From a checkpoint of a small transformer trained on Wikipedia: 14.5M parameters, a variant of Muon for these matrices.
MLP neurons of a small language model. Each row is named by its layer, matrix (up: input weights) and neuron, and shows model dimensions 16-143. Each number is 128 + 32 x the weight over its row's rms, rounded and kept within 0 to 255.
After each neuron's rows, "fires on" lists the tokens most often at its 100 highest values on Wikipedia text that the model never trained on.

L2.up806 [123 182 106 171  94 171 187  63 149  86 110 203  89 108  98 112 178 105 111 101  90 153 146 118 109 103 119 222 131 189 152 105 123 118 142  72 153  91  82 144 158 173 143 157 141 195 133  98 172 117 129 169 117 107  95 150 105 123 180  98 115 160 177 128  99 131 160 103  92  85 157  99  95 152 130 160 114  74  86  86 168  98 176 155  49 146  98 141 154  84 158 151 198 132  98 133 121 161 128 102 140 120 118 127  99 141  65 139 146 134 161 100 133  90 112 132 107  87 135 128 123 145 127 113  91 109 174  84]
fires on: "d", ".", ":", "x", "t"

L2.up484 [134  99  97 110  49 110 133 152  92 134 158 113 135  68  67 162 127 134 148 150 109  96 119 114 121 183 130 161 148  35 172 149 141 152 134 139 157 157 100 141  97  64  58  99  95 168 108  65 158 115 137 122 131 145  98 116 117  67 111 117  98 142 153 138 106  77 101 127 192 115 123 217  89 155 111 123  89 118 129 126 157 144 161 115 122 168 145 148 123 180 156 167 218  93 109 138 101 135  94 141 168 106 160 114 147 134 152 100 122 149 126 132 163  92 135 107 175 113 115  75 140 107  77 143 106 108 144 117]
fires on: ":", "N", "tain", "di"

L9.up869 [101  91 218  79 127  45 117 137 126 105 177 147  82 103  99  68 131 173 129 100 176 104 153 106 136 163 141 138 124 145 155  80  71  72 180  69 138 113 114 171 168  92  96 130 117  98 148 114 178 100 158 126 129  97 138  99 146 126 102 109 180 120 154  90 120 119 155 110 124 145 158 148 120 184 149 101 112 109 129 107 159 102 171 101 108 116  85 131 200 166 174 155  97 170 139 129 121 131 107 130 132  66 170 128 120 120 106 127 166 115 131  79 173 151  97 113 185  96 182  91  87 135 182 119 176 138 135 140]
fires on: ",", " (", "\n"

L9.up914 [136 122 122 135 128 124 114 100 147  92  82  90 176  86 106 123 162 163 145 120 141 147 135 133 162 107 179 132  82 179 123 124 127  65 145  94 117 157 150 129 114 114 142  89 158  88 157 166  92 126 129 188 102 128 137 128 127  94 119 155 117 128 155 199 131  59 133 133 160 114 123 147  90 146 134  60  90 120 176 178 176 176 151 171 161  97 149 113 185  80  50 140 179 142  96 134 140 175 175  72 135  86 152 128 132  74 141 151 106 121 118 122 159  86  53  97 137 117  88 104 156 141 154  87 153 136 128  88]
fires on: " in", " of", ","

L2.up356 [112 108 162 165 125 137 154 132 141 111 127 104 108 149 153 120 114 159 106 115 153 237 157 112 106 115 157 166 155 168 151  98 144 116 142 150 103 162 171 125 113 124  68 107  81  87 105 156 102 149 146 157  97 135 171 117  88  99  92 150 128  94  85 143 134 109 100 149 114 155 138 135 119 149 135 128 155 132  78 155 106 120  83  76 177  89 167 109  77  95  90  82 126 123 177 127 102 132 109 137 131 124 173 114 107 189 118 164 196 160 189 103 160 145 153 105  76 134 129 107 112  96  74 116 149 174 184  81]
fires on: "\"", ")", "k", "a", "\")"

L2.up478 [114  99 101 158 131 149 103  89 143 123 124 112 201 149 146 123 138 148 109  94 163 183  66  90  82  84 102 157 174 216  73 164 124 135  88  96 119 137 157 152 111 133 144 130 149  77 200 110 214 122 142 131  91 131  70 205 139 133  30 107 107  66 131 137 125 174 195 162 163 128 180 122 151 116 156  95  79 177 108 145  86 156 114 167 129 151 110  79 138 133 118 104  58 138 121  91  88 110 164 133 163  82 136 149 102  88 175  94 107 159  92  76 162 122 142 145 151  97  79 121 141 121 153 101 149 137 144 167]
fires on: "man", "er", "ator", "log", "on", "part"

L4.up941 [100 177 180 160  90 127 141 117 144 101 160 130 147 140 160 165 155 193 134 113 140 112 169 128 107 124 123 105 183 130 146 116 163 171 134 106 121  84 118 150 155 140  60 187  84 144 102 109 150 120 149 116 129 182 134 134 194  91 153 120 113 117 129 101 121  44  81 113 124 127 111 106  83 155 145  98 129 125  98 211 145 210 136 140 104 120 161 153 107 148 152 143  66 147 166 123 147 160 102 121 139  90 128 189 101 130 108  66 135 105 171 106 162 148 118 113  86  82 153  45  85  93  97 133 106 171 131 115]
fires on: "0", "3", "7", "5", "2"

L4.up647 [113 207 116 163 141 154 111 168 121 119  75 132 107 139 163 136  79 167  98 134 186  96 170 145  99 146  70  83  67  87 169 112 123 107 109  93 153 125 141 169 128 147  75 146 113 197 127 125 130 160 167 110 114 178  74 161 148 180 113 118  96  93 116 128  95 108 131 135 123 131 127 131 129 150  89 127 154  90 109 176 169 108  96 120 168  60  70 137 119 147 211 122 145 185  92  79 206  95  90 146 160 103 136 153 112 166 111 128  97 133 144 108 107 142  93  85 172 154 109  81  78 127 120 134 103 108 134  82]
fires on: ":", ";", " and", "pha"

L2.up691 [189 138 142 127  86 117 137 217  98  86  89 151 195  93 135  99 119 141  92 117 173  88 121 131  69 147  91 126 192 160  26  72 175 139 158 111  57 159 115 146 170 129 138 117 138 114 130 147  83 124 181  90 110 175 143 167  92 114 109 117  88 142  99 132  93 150 110 135 110  95 172  59 137 145  68 149  85  85  95 139 114 181 166 109 162 141 130 104 195  85 123 142 116 148 178 117 175 160 144  90  56 192  95  82  69 112 166  84 118  80 177 187 139 119 159  96 167 109 104 164 157 135 100 147 100 150 144 173]
fires on: "-", "k", "va", "tro", "'", " Mc"

L12.up907 [133 118 156 147 170 153 105 177 132 114  99 123 153 170 146 112 137 121 134 148 186 121 108 145 146 152  84  76 110 138 140 164 105 141 109 120 105 134 119 149 146 132 136 147  82 149 120 111 144  95  46 114 124 139 150 134 138 191 113  90 103 132 128 143  99 143 157 120 130 129 142  60  96  91 135 161 119 164  92 137 114 162 171 169 161 154 120 114 105 117  79  95 189 147 111 119 126 137 123 139  66 139 113 121 124 145 122 143 146 130 120  58  95  65  82  84 110 172  95 101 192 124 204 125 134 115 208 139]
fires on: " He", ",", " he", " and", "e", "He"

L9.up992 [112 165 138 145 104  42 106 133 137 118  70 185 163 107 147 119 123  99 147 141 139 140 146 140 127 132 121 176 104 159 110 149 110 167 103  92 117 145  70 155 133 134  96 178 111 130 148  97 168  86 124 185 125 149 170  54 172 140 169 161 121 130 153 141 150  80 105 125 157  96 136 155 184 144 138  97 176 154 152 153 156 146  87  88 117 174 174  90 182 128 121 133  99 183 118 202  79 162 160 152 142 105  87 176  86 131 138  87 162 132 112 137 177 123 132 113 105 122 140 118  97 145 137  85 105 135 117 136]
fires on: "W", ")", "w", " Ne", " Bri"

L6.up975 [152 148 140 105 124  77 136 134 170 132 155 108 173  82  99 104 131 146 181 158 140  67 172 112  73 141 126  90 182 141 102  98 155  81 172  69 118 110  89 116 186  92 157 133  44  86  97 177 141  91 128 201 101  86 149 165 130  81 108  96  91 130 141 115 157 102  64 131 112 156 142 142 126 166 157  60  80 139 108 191 169 130 131 139 175  77 134  80 194 142 147 142 145 156 115 141 104 146 173 140  74  82 160 111 151  87  97 111 133 113 192  99 153 143 142 124 140  78  87  73 114 102 162  78 140 117 119 137]
fires on: ",", "),"

L10.up892 [106 103 129 149 141 171 139 167 142 127  76 138 201 157 104 145 112 116  87 186 183 162 148 155  88 141 136 158 161 136 159 183 120  95 149 200  65 111  77 163 149 148 135  76 103 117 112 169 140 172 120 153 147  98 152 115 192 128 149 108 138  91 110 147 106 141 140 117 106 158 115  82 102 129 131 115 136  82 196  81 155 109  63 168 122  83 165  96 153 113 201 133 120 163 135 161 138 112  88 143 114 107  96 140 112 162  93 164 151 110 210 137 137 120  99 155 114 146  96 125 115 108 121 122 144  83 159 178]
fires on: ",", " was", " is", " called", " as", " Operation"

L8.up814 [102 127  73 186  51 174  87 177  89 117 137 107 157 136  95 175 150 136  70 147 144 151 157 111 130 171 134 130 142 119 132  62 110 135 122 151 156 135  58 113 106 143  84 143 152 115  99 147  88  98  56  90  96 161 100 131  87 145 140 103  62 183 120 164 114 137  96 148 104 149 120 142 101 132  79 150  80 148  85 151 143 122 176 186 171 113 114 150  89 113 108  82 184 137 133  92 113 166  84 142 195 144 183 123 100  98 142 115 131 173 169 144 119 119 150 166 120 129 116 121  87 122  83 119 108 185 162 107]
fires on: "N", " by", " /", " the", ":", " for"

L12.up124 [147 145  96 165 160 109  75 160 188 118 137  88 134 126 108 116 106 106 141 153 143  93  83  96  93 168 143 175 193  97 154 203 107  86 162 129 167 103 125 162 139 159 127 153 111  86 128 166 130  77  99 183 142 105 134 161 148 158 117 124 155 154 100  72 164  74 134 140 137 120  91 147 128 150 153 154  88  91 126 181 200 152 136 137 113  82 159  88 144  84  75 144 128 133 162 193 134 166 100  99 140 135  54 106 171 143 100 125 179 141  95 190  71  93  92 127  77 101 107  92 120 127 112 130 115 133 102 122]
fires on: " the", " an", " a", " in", " "

L12.up1018 [167 112 180 176 169 122  59 181 158 103 119  79 137 177 142  97 112 128 138 149 130 103  98 102 109 153 106 141 124 129  87 117 146 161 113  93  99 112 115 139 140 103 125 149  71 170 180 162 100  69 106 119 137 125 128 140 172 113 110 162 112 127 169 123 140 148  71  90 102 113 110 136  95  97 145  48  81 139 146 113  89 147 166  93  45  48  72 112 161 155 110 139 186  88  69 202 121  91 104 134  89 111  73  79 143 132 124 106 144 155  68  94 106 143 112 114 144 127 110 210 142 128 148 111  96 149 149 152]
fires on: " a", ",", " and", " an", " C", " re"

L10.up472 [ 80 120 138 126 122 200 154 133 126 153 109  80  90 125 107 127 123  98 114 183 146  66 123 186 144 139 164  85  75 113 108 164  75 171 125 121 163 144 125 155 136 132 157 132 110 134  71 131 131 130 129 157 135  83 113 125 126 122 158 172 110 119 114  59  74 124  87 117 189 184 130 127 136  98 183 166 136 145 130 104  80 123 128 111 119 104  90 135  94 181 115 132 125 116 158 195  98  84  96 108 101 146 145 165 145 123 171 116 206 135  80  79  95 147  84 144 148  76 125 152 103 117  87 130 137 176 169 120]
fires on: ",", " and", "0", "1"

L4.up93 [114 131 142 176 111 145 123 138 132  88 105  58  94 181  84 174 166 114  89 153 103 150 111  80 182  89  96  86 183 159 141 113 125 156 159 111 147 149 141  87  96 117 149 144 127 113 132 102 111 138 167 120 121 152  84 118  90  98  98 134  98  87  59 148 110 139 130 214 129  84 218 148 127 135 109 136 105 137 125 115 135 206 153 133  75 130  64 153 168 141 105 103 123 128 130 106  93 108 122 179 177 147 148  54 140 104  91 116 118 115 152 130 109 169 113  54 159  71  94 147 142 100  67 103 116 133 144 153]
fires on: "ur", "un", "man", "in", "uri"

L8.up196 [146 143 103 130 126  54  70 115 149  77 148 131 100 102  87 126  77 146  75 120 161 135 149 115 123 113 148 109  83  54 143 103 182 134 133 163 125 182 100 141  85 135 167 153 161  86 129 147 104 100 119 131 159 158 137 160 126 106 102 129  89 119  89 199 143 132  96 178 100 170 187 127  59 143 211 128 165 112 152 118 112 152 154 151 168 109 146 139 172  91 125 124 109 134 134 141 127 118 173 131 101 159 118 108  93 174 187  75 100 142 123 155 156 118 101 102 121 165  49 174  87 132 167 108 150 119 133  82]
fires on: " and", " or", ",", ";", " (", ":"

L2.up960 [139 115 157 119 139 125 132 145 122 126 153 102 111 136 113 137  64 106 159 107 169 142  95 163  53 113 170 125  83 173 131 190 134  87 132 148  98 124 140 169  76 168 169 145 176  97 122 159 117 123 154 105 119  98 114 129  84  91 103 104 136 113 157 142 130  88 152  46 105  99 105 130  89 157 143 101 110 143 119 128 144  43 108 172 133 114 139 116 132 175 152 152  82 139 130 141 146 128 142 187  59 131 143 131  61 126 157 133 134  66 139 161 145  85  97  88 133 168 139 129  97 121 115 185 114  50 157  96]
fires on: "ic", "id", "mal", "ing", "ary", "ry"

L4.up362 [167 157 110 111 143  93 133 120 149 147  74 151 123  62 127 122 107 159 136 120 130  99  86 186  97 121 127 119 113  95  58 126  57 137 152 102 127 151 143 190 150 170 117 130 174 124 173 150 140 149 138 125 141  81  62 119  84 128  86 122  37  99 101 153 121 125  96 123 141 146 123 139 207 114 124 150 165 130  82 190 176 111 141  95 151 125 149 155 161 104 157 118 138 139 192 159  95 170 158 138  74 117  58 143 100 144 136 116 161  83  95 131 117 139 106 155  88  94 125 144 154 107 143 104 103  94 148 155]
fires on: "co", "ino", "o", "in", "po", "io"

L4.up548 [156 145 124 193 113  98 156  92 123 124 138 107  84 107 130 139 169 125  42 141 129 114  82 144 106 111 156 112 123 142 153 157  64  43 141 110 124 133 130 201 136 110 122 145 171  75 140 106 138 159 135 139  95  19 145 132 107 148 149 113 163  38  91 106 136 134  93  57 139 148 167 137 131 129 139 139 132 147 122 154 194  77 187 158 161 110 222 108 122 141 106 163 114 119 130 115 114  91 154 118  77 121 120 111 113 112 129  86  81  85 147 179 144 116  94  79 127  98 171 118 138 154  95 103  92  89 118 135]
fires on: "in", "tic", "id", "ic", "yl", "mal"

L10.up185 [ 89 154 124 143 138  65  80 111 176 119 155 113 189 173  94 142 123 160 168 122 133 112 120 114 159 141 104 152 155 143 144 132 164  93 133 130 136 146 129 162 128 104 112 137 147  98 147 164 102 157 101 180 177 132 124 103 187  92 160 157 106  82  89  86 180  85 147 165 120 136  80 133  27 144 130 119 122 107  68 147 164  80  93 173 125 154 200 150 113 134 115 141 103 109 118 124  68  92 118 134 104 165 129  86 173 121  87 133 158 125  85 124 110 101 110 164 151 125 121 136 110  99 118 154 137 100  76 164]
fires on: " at", " At", " in", " from", " the", " to"

L10.up849 [102 135 129 152 106 107  94 125  70 100  94  75 143  88 135 155 136 124 132 168 126 157 148 165  69 138 120 126 119  98 105 177 114 137 119  67 159 188  83 131 115  64 192 158  76 159 153 154 133 130 109 114 165 163  70 124 116 124 113 128 147 115 106 126  59 150 172 151 137 185 144 156 126 154 122 144 155 155 104 144 133 100 140 154 120 103 144 115 133 104 151  80 176 173 116  97 162 123  97 108 137 168 171  98  91 103  88 149 124 159  83 137  75 172 125 179 158 138 116  83 117 141 158 114 178 160 136 140]
fires on: ":", ",", " as", "y"

L5.up485 [100 215 146 125 112  68 156 102 139 128 111 182 136 203 108 126 165 171 129 112 134 126 148 116 194 110 154 129  52 151 123 132 109 164 135 189 110 115  89 128 100  99 155 227 116 148 152 136 206  97 148 155 114 112 147  90 142  69 113 163 146 146 164 115 124 162 119  84  71 130 177 205 150 140 107 139  99 112 114 148 126  80 115 114  83 207 129 143 126 111  94 136 103 149 128  86 135 161 145 101 154 148 106 172  75  91  92 146 114  70  95 109 113  66  83 158  97 117 121 169 112  68 152 121 113 142 169  90]
fires on: " W", "W", "R", "w", "id"

L9.up839 [128 118 214 134 113 153  82 109 123 127  72 127 103 127 111 119 138 133 144 135 128  89 137 112 108 158  59 133 138  81 119 215  87 152 134 111  68 152 137 173 142 175 173 151 166 150 145  82 145  83 123  53 131 117 121 141 181 121 130 117 121  94 135 169  91 123  99  85 132  94 131 118 137 161 144 100 132  75 160  65  86 148 155  98 122 102  99 133 116 151  99 100 117 113 126 144 161 154 149 153  59 134 163  99 125 198 157 141 130 150 162  71  61 128 131  77 138  78  90 161 150 144 168 106 154 118 162 114]
fires on: ",", " and", "he", "^{"

L5.up659 [147 128 126 100 108 145 130  72 137 126 109 142 201  78 119 185 146 121 140 113 195 173 103 157  56  94 191  94 162 127 116 179 110 166 149  60 134 160 164  92 135 128 105 117 142 109 111 149 137 138 161 109 128 153  85 105  73 135  79 131 108 109 133 113 158 139 149 160  92  22 175  91 157 147 142 122  83 143 101 123 126 172  44 145  65 129 168 127 167 154 145 168 114 138 158 158 162  65  75 198 138  95 113  81  99 124 148 164 111 128 106 132 122 167 137  80 126  77 112 142 160 114 119 111  76 102 124 143]
fires on: "er", "man", "mer", " |", "in", " score"

L9.up906 [127  92 145 101 158 168 103 160 136  94  73  97 189 160 166 144  78 107  87 189 126 149 165 134 157 141 164 126 149 129 132 173  87 148  92  95 112 122 116 142 183 160 130  94 149 110 114 151 189 108 147 146 160 132 165 112 128  81  96 102 125 145 135 126 103 105 111 143 150 164  94  75 134 132 146 175 131 101  77 157  88  80 126 178 163  74 139 120 163 110 159 106 112 185 172 160 111  93  74 116 168 189 118 147 138 148 106 118 124 112 129 128  99 143  82 130 160  83 151 163 147 145  59 165 170 120 205 191]
fires on: ",", " Website"

L5.up812 [ 57 184 131 103  73 137 147 118 114 146 116 130  53 134 184 135 121 147 174 147 103 126 141 121 107  92 148 150 136 148 129  53 118 125 158  89 168 209  90 192 163  96  73  98 112 173 183 173 132 107 102 122 111 138 197  97 163 113  88 142 169 133  97 164 123 103 199 123 170  73 158 131 118 130 104 108  93 113 148 167 177  88  97 152  86 153 119 104 143 110  93 139  74 148 135 147 121 120 145 201 128 167 140 115 106 124 111  88 110  88 126 158 175 158 105  97 140 150 110 186  94  85 112 131 114  98 105 109]
fires on: " from", " in", " of", " on", "d", " winning"

L6.up217 [116 119 171 188 121 125  73  94 111 114 168 143  97 112  93 144 131  91 122  84  49  86  60 151 115 190 175 115 122 127 131 140 142  96 136  93 163 170  93 149 110 136 113 133 116 102 108 129 186 126 119 147 134  67 116  81 135 137 152  83 155 106 124 142 125 103 130 154 140 124  96 212 102  87 101 145 102 150 139 117 148 158 182 175 107 143  97  79 148 179 152 167 122  99 151  91 107 113 125  92 116 103 126 114  88 177 125 179  76 155 198  69  94 100  57  87 128 124 101  70 159  82  94 154 119 114 168  81]
fires on: "N", ":", "gen", "cr"

L4.up840 [133 114  87  92  96 153 137 103 108 148 140 132 118 146 103 140 118 118 116  86 136 185 165 136 103 165  80 133 153 161 189 157 132 114 140 110  29  84 169 164  79 219 130 101 107 133 143 160 126 145 148 188 136 186 104  96 153 134 134 100  85  82 130 112 149 135 111 113 150 128 121 119 121 162 135  78 126 168  30 151 129 163 167 123 147 155  94 183 166 152 128 101  97 154 106 140 133 100 120 151 141 148 153 198 121 107 120  75 128 130 179  67 111 146  92 112 151 109 141 132  30 104 124 111 171 158 132  87]
fires on: "0", "d", "3", "1"

L8.up856 [157 135 113 155 116 122  41 101  90 141 143 119 122  79 156  90 169 178 129  95 160 115 178  75  87 160 113 159 187 119 144 200 133  89  82 101 131 112 180 190 180 117 170  89 165 163 129 171 116 133  80 150 175 144 164 148 152 201  72 114 117 130 102 148 146 184 142 113 160  85 161 155  66 104 146 108 147 130 141 124 167 136 166 133 124 102 140 111 112 137 122 153 117 137 137 139 171 171 135 119 117 122  88 148 146  80 126 132 146 137 136 132  87 144 122 183 120  67 112  90 108 188 165 132 188 116 110  98]
fires on: " of", " the", " on", " about", "s", " in"

L2.up878 [128  74 132  91 161 175  49 126  98 117 147 127 137 130 160 148  76 161 149 126 150 127 161 141 168 154 122 132 144  99  69 146 127 165 179 124 139 181 123 149 110 126  89 170 163 178 113 100 129  93 105  91 107 137 154  95 218 119  81 117  81 102 110 132  84 168 131 116 114  91 111 100 139 135 193 105 107 173 171 129  21 118 100 194  76  89 130 124 103 191 175 117 114  86 101 173 132 135 142 146 143  93  90 146 153 141  62 199 134  86 126  96 130 123 153 139  85 163 101 144 155 160 175 135 141  99 154 145]
fires on: "o", "ca", "e", "a", " such", " Jr"

L5.up973 [117 113 167 108 158 145  69 111  93 183 149 148 127 111 106 108 132 161 115 200 127 205  90 126 115 183 132 151 161 132 142 136  74 128 171  88 170 202 169 140 158 107 227  67  95 164 169 111 100 119 133 145 139 194 184 143 150 161 120 111 127 119 113 172 130 158 118 124 134 110 159 129  88 196 119 126 154 111  88 176  88 120 123 142  88 108 157 132 131 138  61 148  93 154 107 142 228 136 109 116 137  91 111 214 132  66 113 131 138 121 155 113 144 196 114 135 152  80 176 193 103 110 119 148 100 164 160 118]
fires on: " of", "ed", " in", " place", "d"

L8.up140 [126 115 136  92 115 141 120 121 115  73 110 157 176 165 121 149 110 142 144 135 102  88 153 100 110 126 100 110 201 104 123 147 130  96 139 113 149 152 114 137  73 125  29 168  83 175 138 101  95 150 100  99  88  97 168  79 147 198  87 110  55  91 134 138 127 136 167  80 155 122 133 150 152 103 108 170 140 203 152 138 130 159 109 137 135 170 165 157 130 147 168 176 110 126 150  89 100 101  94 149 106 130 128 128  99 129 112 133 140 195 126  67 160  70 126  84 110 138 146 133 147 179 126  99 151 129 158 152]
fires on: " not", "o", "e", " same", "am"

L6.up183 [175 115 179  82 104 164 139 112 127 138 162 120 181 131 143  87 182  88 159 158 159 112 189  91  97  96 107 137 104 141 122 113  90  92 119 157 177 113 139 110 127 148 161 162  68  78  91 153 135 130 163  74 112  98 128 146  86 117 123 149  89 153 172 127 125  65 103 130 126 169  85 152 140 198 152  85 101 188 119 152 102 118 103 141 155 121  94 109 169 173 180  98 129 135 125 116  99  94 103 174 158  25 101 146 120 173 128  68 121  91 173 109 112  97 101 130 139 161  90 151  98  92 165 159 141 151 181 204]
fires on: ",", "\",", "),", " was"

L2.up167 [176 177 120 160  93 147 161  94  75 141 137 137 165  72 132 113 132 117 108  90 157 134 109 112  54 144 115  63 127 161 159 123  82 150  99 186 103 108 142 146 123 140 165 168 183 115 150  59  98 169 128 169 144 107 135 136 141 122 106 113 125  89 143 154 159 132  77 118 151 110 131 132 169 166 157  66 114  91 132 135 106 124 122 149 124 120 139  45  93 162 146 124 184  56 145 150 137 112 122 137 155 169 124 137 162 118 115 102 100 154 179 118 118 110  82  89 136 109 148 141 153  84  76 135 114 129  88 162]
fires on: "===", ".", "==", " ==", ":"

L8.up831 [124 128 186  79  84  69 126 110 147 168  87  85  94 124 170 109 109 175 105 134 152 103 165 158 148  97 105 156  77 140 118 137 104 127  80 159  86 169 148 180 150 176 182 119  61 158 161  99 129  82 135  85 113  81 168 143 180  90  94 174 140 103 122 180 142 164 140 133 150 187  94  41 161  86 177 161 144 124  98 102 142 127 200  93 169 129 166 141 202 144 130  89 166 116 151 153 144 145  96 136  95 126 169 142 115 123 125 123 158 128  69 103 140  96 141  61 157  75  89 114 128 188 138 117 158 140 115 101]
fires on: ",", " and", "z", " (", "port"

L2.up8 [ 65  98 183 122 165 113 125 144 110 116 210 141 141 123 120 125 134 106 118 100 167 201 164 151 125 138 160 114 109 154 147 139 140 207 125 129 136 109 139 161 127 148 158 114 118 127 112 111 151 144 148 180 115 127 107 188 137  79 108  91 117  69 128 106 156  90  94 137 168 103 113 129 121 125 140 180 159  81  73 134  92 120 127 103 150 131 179 120  61  95 109 126 148 125 113 196  73 128  96 177 133 116  80  97 156 143  63 178  77 153 144 127 136 121 130  94 123 135 158 115 127 154  98 131 118 184 171 142]
fires on: ")", " first", "\")", " project"

L10.up906 [131 148 142 141 112 138 119 104 159 131 131 176  79 174 103 143 130 108 119 185 114  72 152 151 151 104 192 166 166 141 182 140 112 128 161 119 100 128  69 150 105 145 201  82 138  75 107 150 156 129 120 166  98 151 183  76 205  97 162  47 160  79 129 153 122 138 165  87 167  78 119 168 107 136  94 114 149 105 168 133 150 114 148 108 134 116 145 105 105 162 119 162  48 127 127 100 143 119 190 142 150 195 165 197 126 163  99 148 121  78 101  85 131 110 149 140 130 167 115 135  74  75  66  52 144  67 154 114]
fires on: " of", " in", " on", " |", " to", "\n"

L4.up472 [173 108 107  95 119 174 103 156 133 126 131 136 118  94 146 136 156 152  65 119  87 108 140 152  89 117 167 170 139 125 103  98  52 118 151 141 117 148 122 152 203 143  92  91 166 109 136  79 156  84 136 112 129 188 106  90 118 105  92 162  64 121  70 101  81  88 166 178 132 135 166 169 169 184 138 159 195 155 147  92 167  79 104 173 156  76 105 137 100  88 103 139 146 115 153 172  84  99 122 190  80 135 131 129 151 117 110 136 124 149  88 123 176 143 144  85 122  99 139 134 130 170 154  90 128  90 131 150]
fires on: "in", "c", "co", "de", "ide", "gar"

L8.up420 [ 79 107 146 135  92 120  91 169 124 141 143 110 123 157 125 120 126 152 125 180 135 158 124  88 152 172 162 199 189 139 151 102 104 104 134  85 121 162 118  87  93 131 118 126 135 110 160 157 114  68 162 111 187  95 181 117 179 128 122 124 152 124 161 160 163 177 132  52 100 111 149 172 141 122 146  88 120  58 118 111 138 136 122 130 109  90 144 137 159 120  99 178 108  86 179 142 181 103 153 148  95 176 132 168 138 159  90  82 137 162 132 155 190 146 109 103 204 138 103 165 112 145 108  92 118 132 145 138]
fires on: " in", " of", " for", " on", " at"

L6.up640 [ 58 158 117 121 181 137 152 143 155 106  78 117  73 145 150  80 114 112  95 182 119 135 153  71  88 138 160 163  47 141 155 129 114  91 160 125 163 184  91  78 145 130 112 143 191 140  76 144 120 103 117 128 168 117 118 107 124  99 141  64 144  65 194  73 160 155 148  95 137 116 144  63 149 178 167  91 193 128  58 156  73 128  96 122 151 100 139  86 129 103 123 115 120 110 173 137 157 124  97 161 125 109  97 150 147 122  92  94 151 125 135 155 152 148 176 130 194 137 150 164  88 109  81 178  60 168 122 120]
fires on: " in", " place", " time", " of", " round"

L10.up721 [107 131 105 108  72  92  79 185 184  92  81 127 102  96 149 102 113  83 119 119  88  94 155 130  79 133  99  97 101 113 156 143 169 155 123 145 153 201  99 128 141  89 126 198 133 200 131 198 146 138 105 121 138 163 154  80 111 131  83 106  76 115 127 166  96 185 113 134 147 158 154 157 114 145  94 119 164 162 133 153  88 120 100 170 132 116 103 152 154 137 119 136 152 121 107 101 161 101 100 152 144 179 149 148  95 138 177 147 109 105 146 142  80  89  83  70 165 190 143 166 149  86 116 112 131 145  72  89]
fires on: ",", ";", ":", " ("

L4.up331 [146 159  86  93  97 105 127 138 129  77 154 100  82 136 125 173 112 119 143 148 148 147 122 168 110 116 115 193 142  72 132 197 144  96 155 147 104 166 160 145  96 167 149 150 130 100 137 136 155 157 140 199 139 136 132 103 124 140 160 185 142 135 110 145 158 104 151 127  33 156 168 140 149 156 186 172  59 172 112 161 131 145 129 108 129 167 139 169  66  65 131 107 143 122 182 159 202 108  91 148 136 119 149 150  99 130  94  80 157 118 130  63 124 160 141  98 176 137 103 159 173  69 130 138 125 147 119  94]
fires on: ":", "\n", ".", "ur", "ud", "ed"

L6.up802 [175 142 122 117 127 165 126 127 120  96 153 128 121 155 106 112 155 119 130 176 141 114 116 182 123  65 101  95 120 107 128 123  56 111 122 130  85 175 162 185  78  89 144 150 108  72 143 105 105 120 119  96 184  64 136  85 167 201 125 108 188 148 143 121 126 130 127 142 130  88 131 115 156 142 182 122 156 152 104  95  82 154 143 118 193 125 122  36 166 119 134 103 105  82 162 142 186 139 110 100 153 168 154 154  93 134  97  85 106 185 130 131 157 118 108 127 166  87 143 126 154 135 114 119 137 115 132 145]
fires on: "==", "===", " ===", "Source", "s", " =="

L8.up912 [142 110 106 113  95 134 113 132 168  83 101 130 177 140 120 120  94 133  93 200 104 133 160 102 139 183 134  90 129  79 119 147  99 135 150 112 195 126  70 126 159 131  78  84 157 146 161 159 132 104 154 165 128 104 172 104 165  77 102 131 149 126 178 131 149 112 133 107 104 129 120  76 134 144 132 124 160  91  92 214  90 101 144 101 157  74 154  98 124 116 183 130  90 183  95 106 177 100 119  91 122 161 121 109 119 138  90 117 121 137 111 135 167 131  87 133 120 195 107 174  72 173  45 137 146 149 133 179]
fires on: ",", " of", " |", ":"